python train.py --n_layer=12 --d_model=256 --n_head=2 --n_kv_head=2 --head_dim=128 --d_mlp=1024 --vocab_size=512 --activation="gelu" --norm="layernorm" --norm_place="pre" --norm_eps=1e-05 --positions="rope" --rope_base=1000000.0 --rope_fraction=0.25 --qk_norm=false --attn_scale=0.0884 --bias="none" --tie_embeddings=false --parallel_block=true --extras=["capped logits"] --init="uniform" --init_std_qkv=0.0501 --init_std_o=0.0102 --init_std_up=0.0501 --init_std_down=0.00511 --optimizer="muon_variant" --lr=0.00143 --beta1=0.95 --weight_decay=0.14 --lr_head=0.00385 --grad_clip=2.0 --warmup_steps=200 --schedule="wsd" --decay_fraction=1.0 --decay_shape="pow" --final_lr_fraction=0.1 --batch_tokens=[8192, 16384, 24576] --seq_len=512 --doc_mask=false --train_tokens=154600000 --steps=10711 --dataset="wikipedia_en"
MLP neurons of a small language model. Each row is named by its layer, matrix (up: input weights) and neuron, and shows model dimensions 0-127. Each number is 50 + 15 x the weight over its row's rms, rounded and kept within 0 to 99.
A block is one neuron, or neurons of one layer that tend to fire together. Before each block is what it responds to, as a language model described it from the Wikipedia text at the highest values.

Responds to: Word-final suffix pieces. Closing subword pieces that finish a word split into chunks, strongest on "al" in "professional", also "ed" in reported/directed and "her" in mother/either.
L3.up966:50 28 42 62 60 64 58 46 68 00 78 40 63 34 42 59 46 48 37 60 26 40 61 16 46 84 57 36 64 57 47 55 38 43 47 67 74 58 59 51 33 57 45 39 51 38 29 54 40 47 60 44 60 25 59 67 85 48 63 47 22 68 23 69 64 38 62 72 70 72 37 30 59 55 65 55 37 49 42 66 61 31 49 58 42 57 53 80 42 61 64 45 45 65 40 74 40 43 30 67 56 52 55 42 50 60 39 57 55 57 28 56 62 13 66 62 50 61 28 43 58 69 47 44 26 35 90 55

Responds to: Section and infobox boundaries. Structural break tokens in Wikipedia markup: blank lines ending infobox or list fields (e.g. after "Total: 355"), and closing == or === after section titles like "History", "Final".
L4.up4:46 45 49 46 58 30 50 45 35 46 54 61 31 63 40 36 68 34 36 47 34 40 16 62 61 47 42 65 66 73 53 57 26 40 45 67 52 55 46 70 46 51 38 78 30 75 65 49 26 51 41 49 50 71 66 39 56 47 45 51 48 65 44 74 41 62 66 39 42 40 46 54 61 47 94 46 37 81 69 51 52 60 55 38 50 66 59 69 59 42 57 67 78 49 44 52 70 47 28 39 49 35 61 70 61 48 47 51 44 39 51 42 71 59 49 68 24 69 50 29 47 36 30 57 54 42 65 30
L4.up32:66 58 63 57 42 51 39 56 58 28 41 42 70 55 37 39 59 34 46 39 53 44 47 60 38 46 36 49 48 49 59 65 58 28 31 82 60 69 48 66 27 73 66 56 56 38 82 52 41 39 38 44 56 27 61 68 36 56 47 60 50 49 58 61 23 44 33 57 51 51 46 44 68 51 64 71 41 20 71 37 67 46 45 41 29 24 31 12 52 62 50 59 55 86 76 55 69 72 57 59 43 37 47 71 33 41 71 21 44 38 55 26 52 29 19 31 38 43 62 20 65 40 31 46 61 80 57 61
L4.up56:56 45 46 65 70 29 32 45 52 51 43 52 41 51 53 69 53 69 21 43 49 82 25 38 41 56 54 50 46 55 54 53 53 24 64 53 55 21 50 48 37 65 36 59 48 65 79 39 27 69 47 33 52 42 53 49 55 49 44 97 49 41 58 60 45 50 49 54 31 32 98 74 35 52 31 63 46 48 57 40 47 54 59 58 49 56 48 63 61 46 27 45 36 59 22 49 81 58 37 36 18 17 37 67 26 45 76 40 49 49 66 18 60 50 37 53 21 48 58 38 59 73 30 29 49 61 63 54
L4.up162:63 38 50 47 62 77 27 33 75 33 45 35 51 63 47 22 35 85 60 73 55 64 75 73 50 63 41 43 57 37 46 51 54 29 32 64 38 33 60 46 31 67 45 52 55 58 42 69 41 43 77 60 40 37 52 59 51 30 47 70 58 37 50 50 40 58 31 42 40 44 70 44 70 54 25 58 17 56 60 42 51 31 46 43 61 33 40 40 59 56 56 73 30 64 51 44 73 64 33 34 38 68 62 70 50 42 76 59 52 53 43 55 51 24 58 37 13 56 73 11 58 46 55 43 45 46 74 45
L4.up283:44 33 69 39 54 34 66 70 59 41 45 43 42 46 41 31 47 52 28 37 44 52 36 37 52 21 47 69 13 55 36 65 28 43 08 33 44 62 68 67 44 29 10 80 59 44 28 27 58 44 40 43 50 54 41 24 54 36 37 50 60 34 42 58 32 63 66 52 33 69 76 52 55 61 50 41 35 61 57 44 38 53 53 74 46 56 71 67 42 39 45 55 51 45 81 67 57 37 43 28 73 67 60 64 59 47 55 47 67 60 59 35 42 67 68 69 43 32 56 36 41 30 23 37 37 58 49 36
L4.up286:43 51 46 77 63 67 49 74 35 39 57 45 51 50 44 36 50 65 37 26 42 71 38 58 62 38 47 38 66 53 71 50 35 37 77 80 69 73 35 64 36 37 34 70 57 46 89 45 69 51 28 52 38 54 34 58 30 83 07 63 55 72 39 53 80 66 43 33 35 61 72 52 17 49 45 74 77 68 26 61 58 55 48 71 46 53 39 57 63 56 57 42 46 48 52 37 45 50 32 51 50 57 66 55 36 53 40 39 46 51 63 49 68 43 60 61 40 59 67 64 40 43 62 42 65 30 45 71
L4.up290:69 44 44 64 74 58 50 57 53 55 71 66 41 71 60 40 43 50 03 24 62 37 66 46 60 72 32 47 70 29 40 60 42 56 46 56 51 37 54 56 50 22 13 51 49 45 77 46 33 56 53 65 85 88 35 42 33 45 27 45 73 40 43 38 32 37 66 49 38 60 56 39 64 58 53 49 69 39 61 44 64 71 56 51 46 54 20 57 74 35 26 70 40 58 48 48 47 66 74 19 40 55 76 75 61 44 49 47 37 61 80 29 52 50 46 22 58 36 62 43 43 81 58 46 62 64 42 84
L4.up348:27 48 42 65 66 43 35 50 21 37 48 32 74 64 49 54 48 48 58 43 35 50 53 29 54 64 40 40 47 55 78 84 10 45 52 59 30 30 88 60 61 61 25 45 39 25 57 22 37 53 60 29 36 49 49 46 72 61 44 53 49 56 28 53 27 37 43 57 65 61 34 65 46 33 62 39 61 50 45 52 44 34 72 40 10 76 47 49 61 46 30 68 53 52 57 55 47 66 46 43 35 62 47 37 28 29 33 55 90 64 16 44 42 23 67 54 58 49 51 45 58 43 51 62 55 53 48 35
L4.up551:50 33 45 57 32 26 23 79 40 32 41 59 53 34 47 57 56 48 15 38 45 54 62 46 20 44 48 67 55 77 54 32 68 37 73 64 55 18 36 57 44 53 31 50 38 52 75 56 67 49 39 31 47 53 37 20 78 53 22 22 39 61 46 50 37 55 57 58 49 68 92 59 40 49 56 50 57 74 47 41 37 61 57 59 61 61 25 82 54 59 48 92 49 72 39 46 35 41 57 33 54 34 44 55 86 48 72 50 48 42 28 60 37 60 65 49 55 40 46 30 44 52 50 49 57 48 37 44
L4.up638:48 63 53 79 74 36 51 60 70 50 39 33 60 70 50 46 44 35 29 36 53 47 47 45 26 64 41 54 61 27 46 49 57 31 43 51 49 40 35 70 37 30 33 71 62 73 59 47 38 37 69 40 32 50 57 55 44 72 70 41 40 47 46 39 62 63 43 61 23 55 64 64 50 33 75 52 57 64 52 59 47 45 36 54 48 55 51 56 66 55 62 16 45 57 39 47 30 61 61 47 63 59 74 44 04 49 45 35 31 40 69 50 67 50 62 53 45 64 42 51 44 38 00 30 51 55 35 47
L4.up731:48 53 71 47 65 67 46 59 69 60 60 34 39 57 24 47 33 71 33 58 46 64 63 33 54 51 55 68 42 28 19 42 45 59 44 51 62 58 49 48 47 44 35 38 46 71 78 30 41 34 49 58 72 85 49 23 60 31 56 56 61 45 42 51 66 37 62 37 51 38 55 69 47 42 63 83 70 51 53 49 51 47 44 26 55 29 35 49 61 65 36 54 56 58 49 60 44 36 39 26 43 41 50 47 36 32 37 43 56 39 65 39 53 79 57 48 35 52 86 26 48 67 44 44 76 42 54 47
L4.up772:66 40 63 60 46 72 69 33 82 43 54 38 28 20 54 17 79 51 19 50 53 46 43 55 43 46 68 43 71 44 35 42 55 62 41 38 50 63 64 52 54 38 44 65 53 31 73 47 56 52 49 19 50 53 47 46 42 02 40 60 56 50 39 40 43 36 42 54 56 45 59 42 39 53 47 82 49 71 77 71 41 42 63 33 70 43 07 63 27 50 25 88 47 39 74 51 46 62 47 55 29 51 56 41 51 30 51 37 59 18 42 53 85 28 47 35 57 52 62 46 60 13 48 47 59 44 47 42
L4.up841:48 46 45 23 63 59 47 62 53 38 23 48 63 48 52 35 38 44 58 39 60 56 59 35 50 56 48 54 46 55 44 61 55 26 42 61 37 56 68 60 40 78 07 72 30 48 61 14 54 54 38 73 65 68 06 26 39 62 39 34 61 39 24 40 51 38 64 29 57 53 59 47 40 22 44 46 58 77 52 48 48 58 55 31 58 52 29 52 65 34 42 74 20 53 67 72 64 60 46 62 52 87 62 66 57 55 34 32 42 58 54 34 61 75 54 46 54 35 68 34 49 22 52 76 45 17 54 46
L4.up907:52 42 58 60 61 43 37 42 58 38 32 56 26 42 45 64 61 67 21 66 59 59 31 38 48 66 39 60 37 37 61 57 56 34 54 32 70 56 60 45 55 36 22 50 61 63 70 49 74 59 69 32 62 50 48 27 68 55 77 39 57 55 35 27 32 54 87 76 24 35 52 36 41 45 56 42 59 57 59 55 15 60 59 51 25 60 33 50 45 59 14 35 54 52 64 65 46 63 32 32 60 55 67 55 10 52 43 49 61 54 57 27 51 64 44 59 31 49 51 44 65 53 67 51 68 23 71 76
L4.up988:55 36 43 55 34 49 62 75 47 43 19 64 79 52 28 42 36 39 58 62 44 58 65 58 45 43 59 68 68 67 43 30 62 72 33 40 58 53 56 34 35 54 51 44 35 71 64 34 63 67 37 52 58 63 59 42 59 28 26 63 72 62 45 43 60 45 28 68 50 59 79 61 65 64 58 58 31 71 68 37 41 43 28 54 31 38 46 43 40 38 63 90 39 71 65 61 55 59 47 29 41 51 50 39 45 45 34 57 49 57 72 58 64 69 31 03 46 33 61 37 52 47 56 15 29 30 47 46
L4.up1010:49 33 18 81 54 31 40 28 56 43 37 53 46 49 83 45 60 33 41 77 29 64 61 65 51 41 44 48 52 52 57 50 57 48 40 66 63 54 44 55 60 54 47 57 35 35 65 60 52 29 53 59 51 76 45 53 49 53 69 42 66 59 48 45 51 24 51 47 43 83 67 49 40 40 68 60 57 45 56 37 41 14 33 46 41 55 34 45 46 63 49 18 55 38 35 68 61 75 78 39 41 55 74 34 46 29 54 46 75 71 48 33 36 42 69 34 65 37 42 58 43 29 52 42 46 27 65 51

Responds to: Mid-word common-word completions. Second or later word pieces finishing common words split oddly after a first fragment, especially "ong" in al-ong, also f-ound, b-et-ween, bor-n, tak-ing.
L2.up121:45 65 64 67 46 71 39 78 65 64 71 58 56 35 74 73 46 32 31 54 36 57 41 60 62 58 53 57 14 42 49 23 37 41 58 58 35 52 66 33 95 52 74 17 57 58 73 79 18 37 42 58 23 58 52 38 62 57 68 56 50 48 29 59 49 62 35 62 55 38 27 77 58 32 46 35 54 61 43 68 41 64 40 57 64 46 49 23 59 48 57 90 64 29 52 25 61 12 65 31 66 46 35 48 49 78 66 71 48 43 70 28 31 28 64 46 76 53 58 62 57 48 18 39 78 38 49 47
L2.up506:48 57 51 59 33 63 62 51 37 92 53 83 62 37 56 69 65 45 40 43 21 68 51 42 82 49 50 29 60 58 68 53 56 56 57 57 33 58 73 48 57 61 35 32 46 54 58 36 54 30 35 79 37 59 62 30 20 38 48 67 46 47 37 28 48 48 16 42 66 39 56 50 34 68 56 30 45 55 56 44 64 42 26 48 66 79 21 62 36 71 51 51 77 59 57 35 54 32 61 40 75 55 51 62 23 77 46 55 30 38 51 53 41 44 37 64 91 65 61 39 63 59 52 48 68 35 48 46
L2.up773:48 81 38 31 51 61 71 58 48 52 69 44 70 60 51 32 60 69 38 25 61 43 49 44 41 24 53 27 59 64 54 26 55 45 75 46 34 57 74 42 87 51 45 52 56 48 31 60 66 51 16 63 23 44 42 58 58 41 64 46 50 73 53 40 23 43 38 73 67 71 44 34 39 39 56 76 70 76 75 72 62 40 59 55 54 60 24 58 49 62 54 59 50 26 50 64 40 58 57 56 70 47 47 44 56 52 57 51 37 47 21 76 77 53 47 25 61 40 45 33 64 43 16 47 69 34 42 18
L2.up973:61 68 62 62 21 37 53 36 60 73 31 47 50 35 51 39 36 73 62 46 63 51 28 73 36 39 56 48 96 54 22 39 72 53 30 67 40 38 34 40 50 42 49 28 53 47 72 66 68 80 32 36 60 51 43 36 38 75 52 36 52 67 57 32 32 46 43 45 73 45 27 76 66 32 66 42 43 45 56 40 32 71 49 44 18 63 40 58 35 63 50 58 34 50 61 54 60 44 49 49 32 48 69 36 58 38 43 32 83 39 74 60 37 52 35 25 45 54 71 53 42 54 25 35 61 21 27 49

Responds to: Word-completing final pieces. Last word piece that completes a word split into several tokens, mostly past-tense endings (mad-e, serv-ed, play-ed), ordinals (sevent-h, four-th) and championship.
L4.up101:54 55 28 47 51 17 41 59 43 49 53 49 52 60 35 59 29 42 43 38 63 49 68 57 31 70 56 59 54 66 62 40 37 60 32 70 72 56 39 58 33 41 66 42 39 59 90 58 58 20 44 36 62 42 32 44 43 26 50 32 53 45 54 62 29 66 48 33 56 60 37 61 51 44 58 67 25 62 87 58 39 46 47 61 61 55 37 41 42 37 57 62 42 31 55 57 70 38 80 34 56 35 38 57 57 52 49 41 45 48 69 34 44 41 52 23 32 49 31 68 59 32 50 50 26 63 71 62
L4.up131:51 49 36 53 42 96 43 80 49 42 61 48 62 34 46 80 38 30 42 53 21 14 28 68 75 50 68 49 46 42 38 60 44 15 47 50 48 63 71 37 37 56 63 40 63 66 50 29 52 46 63 57 58 29 47 76 44 47 32 21 40 48 46 50 34 13 66 82 57 41 57 58 32 33 77 56 47 52 49 57 48 52 28 48 52 54 42 62 51 45 46 57 39 33 45 38 60 32 44 36 56 19 57 44 60 43 58 67 38 44 87 52 52 43 41 24 43 27 70 86 64 47 57 53 37 39 53 55
L4.up150:56 39 37 45 18 56 59 49 57 59 39 18 40 45 39 42 69 42 44 32 71 58 26 45 45 56 58 30 36 21 75 56 48 66 59 67 60 57 67 60 71 60 78 44 20 61 45 44 53 31 31 81 80 51 33 25 67 76 56 39 56 77 22 43 50 58 60 52 58 32 14 46 55 49 45 34 49 68 63 55 68 84 73 49 67 62 33 57 40 80 58 34 36 88 30 72 58 29 48 28 47 48 57 50 36 41 52 63 47 52 56 38 59 39 28 39 56 81 75 47 44 42 38 43 42 51 49 59
L4.up171:38 66 63 72 17 60 47 48 63 55 62 60 40 39 62 69 56 71 44 62 55 64 83 58 53 52 46 46 61 42 47 60 80 56 45 26 47 62 41 36 74 49 30 71 52 42 63 33 25 45 52 45 39 81 46 23 65 29 54 48 60 32 73 47 44 41 33 65 43 27 47 40 45 43 42 39 52 72 48 64 80 56 63 26 87 57 22 47 37 71 47 69 52 48 52 54 59 20 49 47 60 63 57 56 68 52 38 61 41 34 19 30 36 55 61 69 61 26 64 38 42 54 52 18 29 40 77 53
L4.up187:80 43 41 53 49 42 34 65 57 39 53 43 32 25 46 83 54 55 27 65 35 41 87 69 52 40 61 46 77 62 57 53 51 50 23 67 47 41 53 67 50 59 49 58 55 20 40 34 47 32 63 63 67 37 28 51 39 74 67 43 53 53 31 36 38 74 48 68 49 30 53 48 51 16 34 48 54 49 60 48 71 35 59 53 66 88 43 46 59 77 50 62 52 34 11 48 61 75 49 52 40 52 49 48 41 46 46 42 31 60 53 46 47 50 19 54 45 45 46 51 63 37 50 40 42 48 52 48
L4.up257:68 30 54 62 82 50 40 55 41 51 65 43 44 33 51 33 67 62 12 34 68 49 41 48 47 50 39 49 60 67 45 50 35 50 44 48 68 61 49 71 44 46 62 54 59 21 70 52 61 55 49 81 37 30 40 31 69 46 46 59 37 58 46 57 56 30 68 52 57 57 57 36 49 38 51 57 67 44 56 76 27 61 52 50 82 79 63 45 47 52 45 61 34 36 52 36 62 79 46 55 47 42 50 48 34 33 46 45 49 55 65 62 53 28 54 63 69 65 26 25 36 59 35 57 48 49 55 41
L4.up266:52 71 42 44 25 59 71 83 58 62 57 61 60 49 55 46 48 75 53 24 82 33 28 65 69 72 68 37 51 45 38 35 41 64 23 37 46 27 67 27 53 63 56 60 63 61 58 51 50 62 56 61 67 55 58 50 61 42 59 39 55 44 45 01 40 59 31 52 72 33 61 43 20 46 47 54 39 62 45 61 51 60 45 70 56 55 35 88 57 56 79 72 52 22 47 36 34 46 45 45 47 37 41 63 37 43 68 76 55 61 51 18 40 59 24 36 62 37 66 35 48 38 37 62 47 48 35 79
L4.up270:53 20 60 31 61 70 42 51 50 17 26 49 32 40 44 53 58 40 32 59 36 31 69 49 70 53 48 26 46 47 63 65 75 68 61 77 38 62 58 61 68 80 45 40 27 26 46 35 32 51 59 58 53 26 55 18 42 66 60 66 67 12 70 53 39 75 44 65 36 42 51 32 50 42 46 61 50 59 52 55 43 59 18 60 55 85 51 57 49 34 45 75 43 38 53 58 58 39 50 42 31 45 70 55 46 61 15 39 50 46 70 38 61 23 77 41 60 52 47 27 24 45 50 62 62 47 77 66
L4.up351:78 65 45 41 21 75 67 61 64 47 52 33 76 69 38 45 48 62 45 34 56 33 44 37 82 75 61 48 59 56 38 32 66 41 54 59 39 52 50 67 68 33 42 68 48 29 60 53 49 66 33 62 39 39 46 31 42 63 49 50 59 83 48 55 57 36 58 45 37 57 41 25 77 40 51 61 24 50 57 58 43 16 46 30 50 79 51 57 50 69 71 23 67 44 45 42 40 58 52 69 74 67 61 55 28 30 61 60 29 34 66 32 29 47 75 33 49 47 59 51 52 60 54 69 53 53 42 60
L4.up443:61 33 62 52 42 62 50 42 53 46 54 48 61 55 41 70 25 74 42 52 54 36 42 34 54 58 74 49 69 48 80 43 69 58 73 55 41 55 51 47 54 15 37 62 56 54 54 74 56 53 37 34 30 68 36 39 50 37 54 64 52 45 51 50 35 38 41 67 37 81 58 27 27 67 19 38 46 26 39 38 65 63 55 57 69 60 50 32 49 30 56 32 31 44 25 48 56 69 37 61 62 67 29 38 59 66 68 21 63 47 55 43 70 77 43 43 55 50 53 36 13 75 60 28 71 37 54 41
L4.up557:40 69 53 31 42 92 58 62 73 43 60 76 53 56 68 54 85 48 54 67 58 50 57 47 36 29 38 55 87 37 56 50 46 61 53 51 57 72 57 62 65 58 45 42 47 59 40 43 59 71 43 31 50 39 42 37 37 49 61 37 55 40 38 65 60 48 40 58 37 69 67 68 07 13 59 33 43 54 07 51 55 52 49 58 39 73 37 26 38 51 73 27 30 68 46 69 68 66 49 65 43 39 56 42 40 54 41 50 20 52 48 44 43 22 39 54 60 44 47 54 47 59 45 27 78 41 43 69
L4.up774:36 62 46 62 84 42 66 77 43 53 60 49 61 70 75 66 74 41 32 40 78 49 88 21 61 55 54 36 59 76 35 68 53 51 57 40 23 51 57 32 58 57 40 41 56 71 48 52 39 42 47 38 63 92 60 55 32 35 68 47 68 37 37 66 28 48 19 53 47 59 28 47 38 57 47 52 70 74 53 60 33 43 56 37 47 65 40 52 72 49 75 27 37 26 46 43 33 25 50 58 63 45 47 65 74 31 42 39 46 46 48 66 61 45 17 66 57 46 64 65 39 69 68 43 55 43 39 49
L4.up810:65 50 60 51 64 57 29 51 07 73 54 52 66 44 40 67 59 40 25 50 58 41 64 55 48 63 53 37 60 50 22 51 41 45 69 77 72 52 84 81 64 45 59 57 66 54 57 69 29 58 38 22 44 59 38 40 49 64 71 53 72 59 65 44 74 67 42 40 36 47 63 42 41 18 48 43 83 70 57 84 66 53 52 40 20 52 42 72 35 31 53 59 57 46 36 38 43 33 67 54 59 46 47 62 59 66 71 18 68 59 49 35 53 40 60 49 39 53 58 38 54 49 35 91 62 34 51 41
L4.up853:57 40 61 67 31 58 75 67 70 25 57 57 52 48 67 46 56 67 80 47 47 51 54 77 53 50 69 19 67 67 70 32 36 39 46 40 06 42 69 38 47 42 31 63 51 69 49 35 70 61 19 83 54 53 41 66 54 64 45 41 48 48 34 62 45 51 26 18 84 70 30 52 44 36 27 54 63 67 43 55 36 59 35 51 39 78 51 45 69 52 66 53 35 35 51 64 72 58 52 58 32 63 44 60 73 34 58 38 57 49 43 62 67 64 52 52 35 46 54 53 58 39 72 40 44 52 65 55
L4.up977:36 69 28 38 75 45 76 70 67 48 40 29 68 63 36 47 73 23 58 61 29 55 66 61 57 41 50 11 44 50 71 39 60 44 36 56 63 55 26 64 59 50 59 48 54 29 35 34 42 72 51 52 58 54 61 33 40 13 65 40 29 59 51 25 56 56 35 30 66 24 55 72 37 61 90 42 25 59 49 57 51 58 59 48 71 63 59 54 37 31 49 65 63 60 56 22 43 54 63 49 47 55 38 25 41 61 31 49 66 53 54 47 35 69 26 48 53 53 32 54 43 59 44 50 57 35 39 26
L4.up981:29 51 58 73 69 71 29 69 58 55 48 61 48 40 30 48 44 39 48 72 49 46 65 58 58 47 42 58 38 54 38 50 82 52 20 98 43 57 48 62 25 68 35 63 46 24 44 68 19 58 51 37 45 35 46 29 39 43 63 45 68 52 33 61 84 49 51 61 60 48 65 47 62 30 57 44 60 51 56 64 33 36 46 52 56 49 46 64 40 49 44 51 77 73 52 62 57 50 37 58 81 67 84 29 47 62 76 35 84 28 57 61 34 27 53 59 44 38 72 65 24 41 45 60 50 58 66 39

Responds to: Infobox structure breaks. Fires on structural tokens in Wikipedia infobox and table data: the ^ in km^{2}, line breaks ending infobox fields or tables, and mid-word pieces (Rou-t-e, bas-k-etball).
L3.up526:75 50 27 79 22 54 23 49 46 47 52 54 58 31 29 52 45 44 46 60 56 61 38 49 44 46 68 73 73 46 21 47 39 53 54 68 57 52 56 07 54 56 55 63 17 46 37 49 44 69 43 58 39 70 67 45 52 48 64 37 78 64 39 23 37 58 62 63 37 47 28 33 70 48 16 60 53 59 48 62 30 64 57 57 30 41 54 60 80 33 48 31 46 52 83 44 46 41 26 37 53 69 76 55 40 21 24 56 46 58 65 37 83 96 34 43 45 60 52 42 64 52 35 52 57 62 70 50

Responds to: Infobox section breaks. Double line breaks that end an infobox, list or table block, mostly after a value line ("Elevation: 318 ft", "Postal code: 8000") before "Population" or "==" headings; weakly mid-word pieces like Jun-e, Wor-ld.
L2.up611:51 48 14 53 55 77 55 68 35 25 31 68 43 53 72 31 45 51 64 43 30 46 55 48 45 57 42 56 59 37 47 52 23 70 45 38 60 40 18 35 37 30 37 74 80 54 64 46 39 19 41 39 82 68 33 68 42 57 54 62 48 39 46 50 50 50 46 49 44 62 46 34 50 59 41 48 39 65 61 43 29 46 55 51 74 56 52 44 76 63 43 60 64 63 52 52 68 37 54 48 41 35 96 64 46 58 26 64 31 54 50 55 44 99 57 31 59 62 49 48 53 76 25 37 20 40 56 43
L2.up614:64 18 40 57 38 43 31 81 33 46 22 76 42 81 44 66 33 41 26 60 43 61 46 19 27 52 36 79 69 50 31 64 45 33 33 69 66 35 62 41 32 47 56 74 45 51 60 72 31 63 49 68 59 80 59 51 99 50 51 56 61 44 42 39 50 48 83 31 56 51 56 55 52 55 54 69 51 61 52 25 40 67 49 46 62 64 34 54 45 49 76 47 49 44 66 34 41 48 37 30 13 54 49 60 47 57 35 61 44 59 39 74 58 67 62 26 47 54 73 49 41 58 21 38 48 53 81 60
L2.up667:58 43 58 44 65 57 34 25 47 19 50 56 26 53 40 46 55 48 58 46 47 56 46 09 34 01 76 71 42 44 48 54 39 22 62 54 61 43 40 52 34 12 16 64 57 59 41 42 51 67 49 40 59 48 33 53 82 41 26 59 50 35 49 60 36 59 68 60 50 53 42 57 65 40 55 75 50 60 65 57 66 41 43 69 66 36 21 71 46 68 71 57 59 32 61 43 55 54 58 52 50 58 74 59 27 47 57 55 41 70 28 60 37 54 63 62 71 64 55 75 71 53 32 30 55 64 25 61
L2.up907:48 47 30 40 55 55 45 61 35 26 23 58 45 54 66 45 55 82 26 54 49 37 42 53 25 36 46 67 85 53 31 39 49 47 51 65 71 31 15 41 55 47 43 50 68 51 75 63 29 37 39 34 50 53 45 75 67 54 50 52 34 47 49 59 49 51 63 51 27 57 55 38 74 50 40 43 42 73 42 58 51 40 46 59 22 48 43 53 54 84 66 80 53 59 09 49 33 65 54 68 75 29 45 57 66 46 29 49 20 40 20 52 56 51 45 50 58 50 68 59 45 60 21 21 34 40 72 72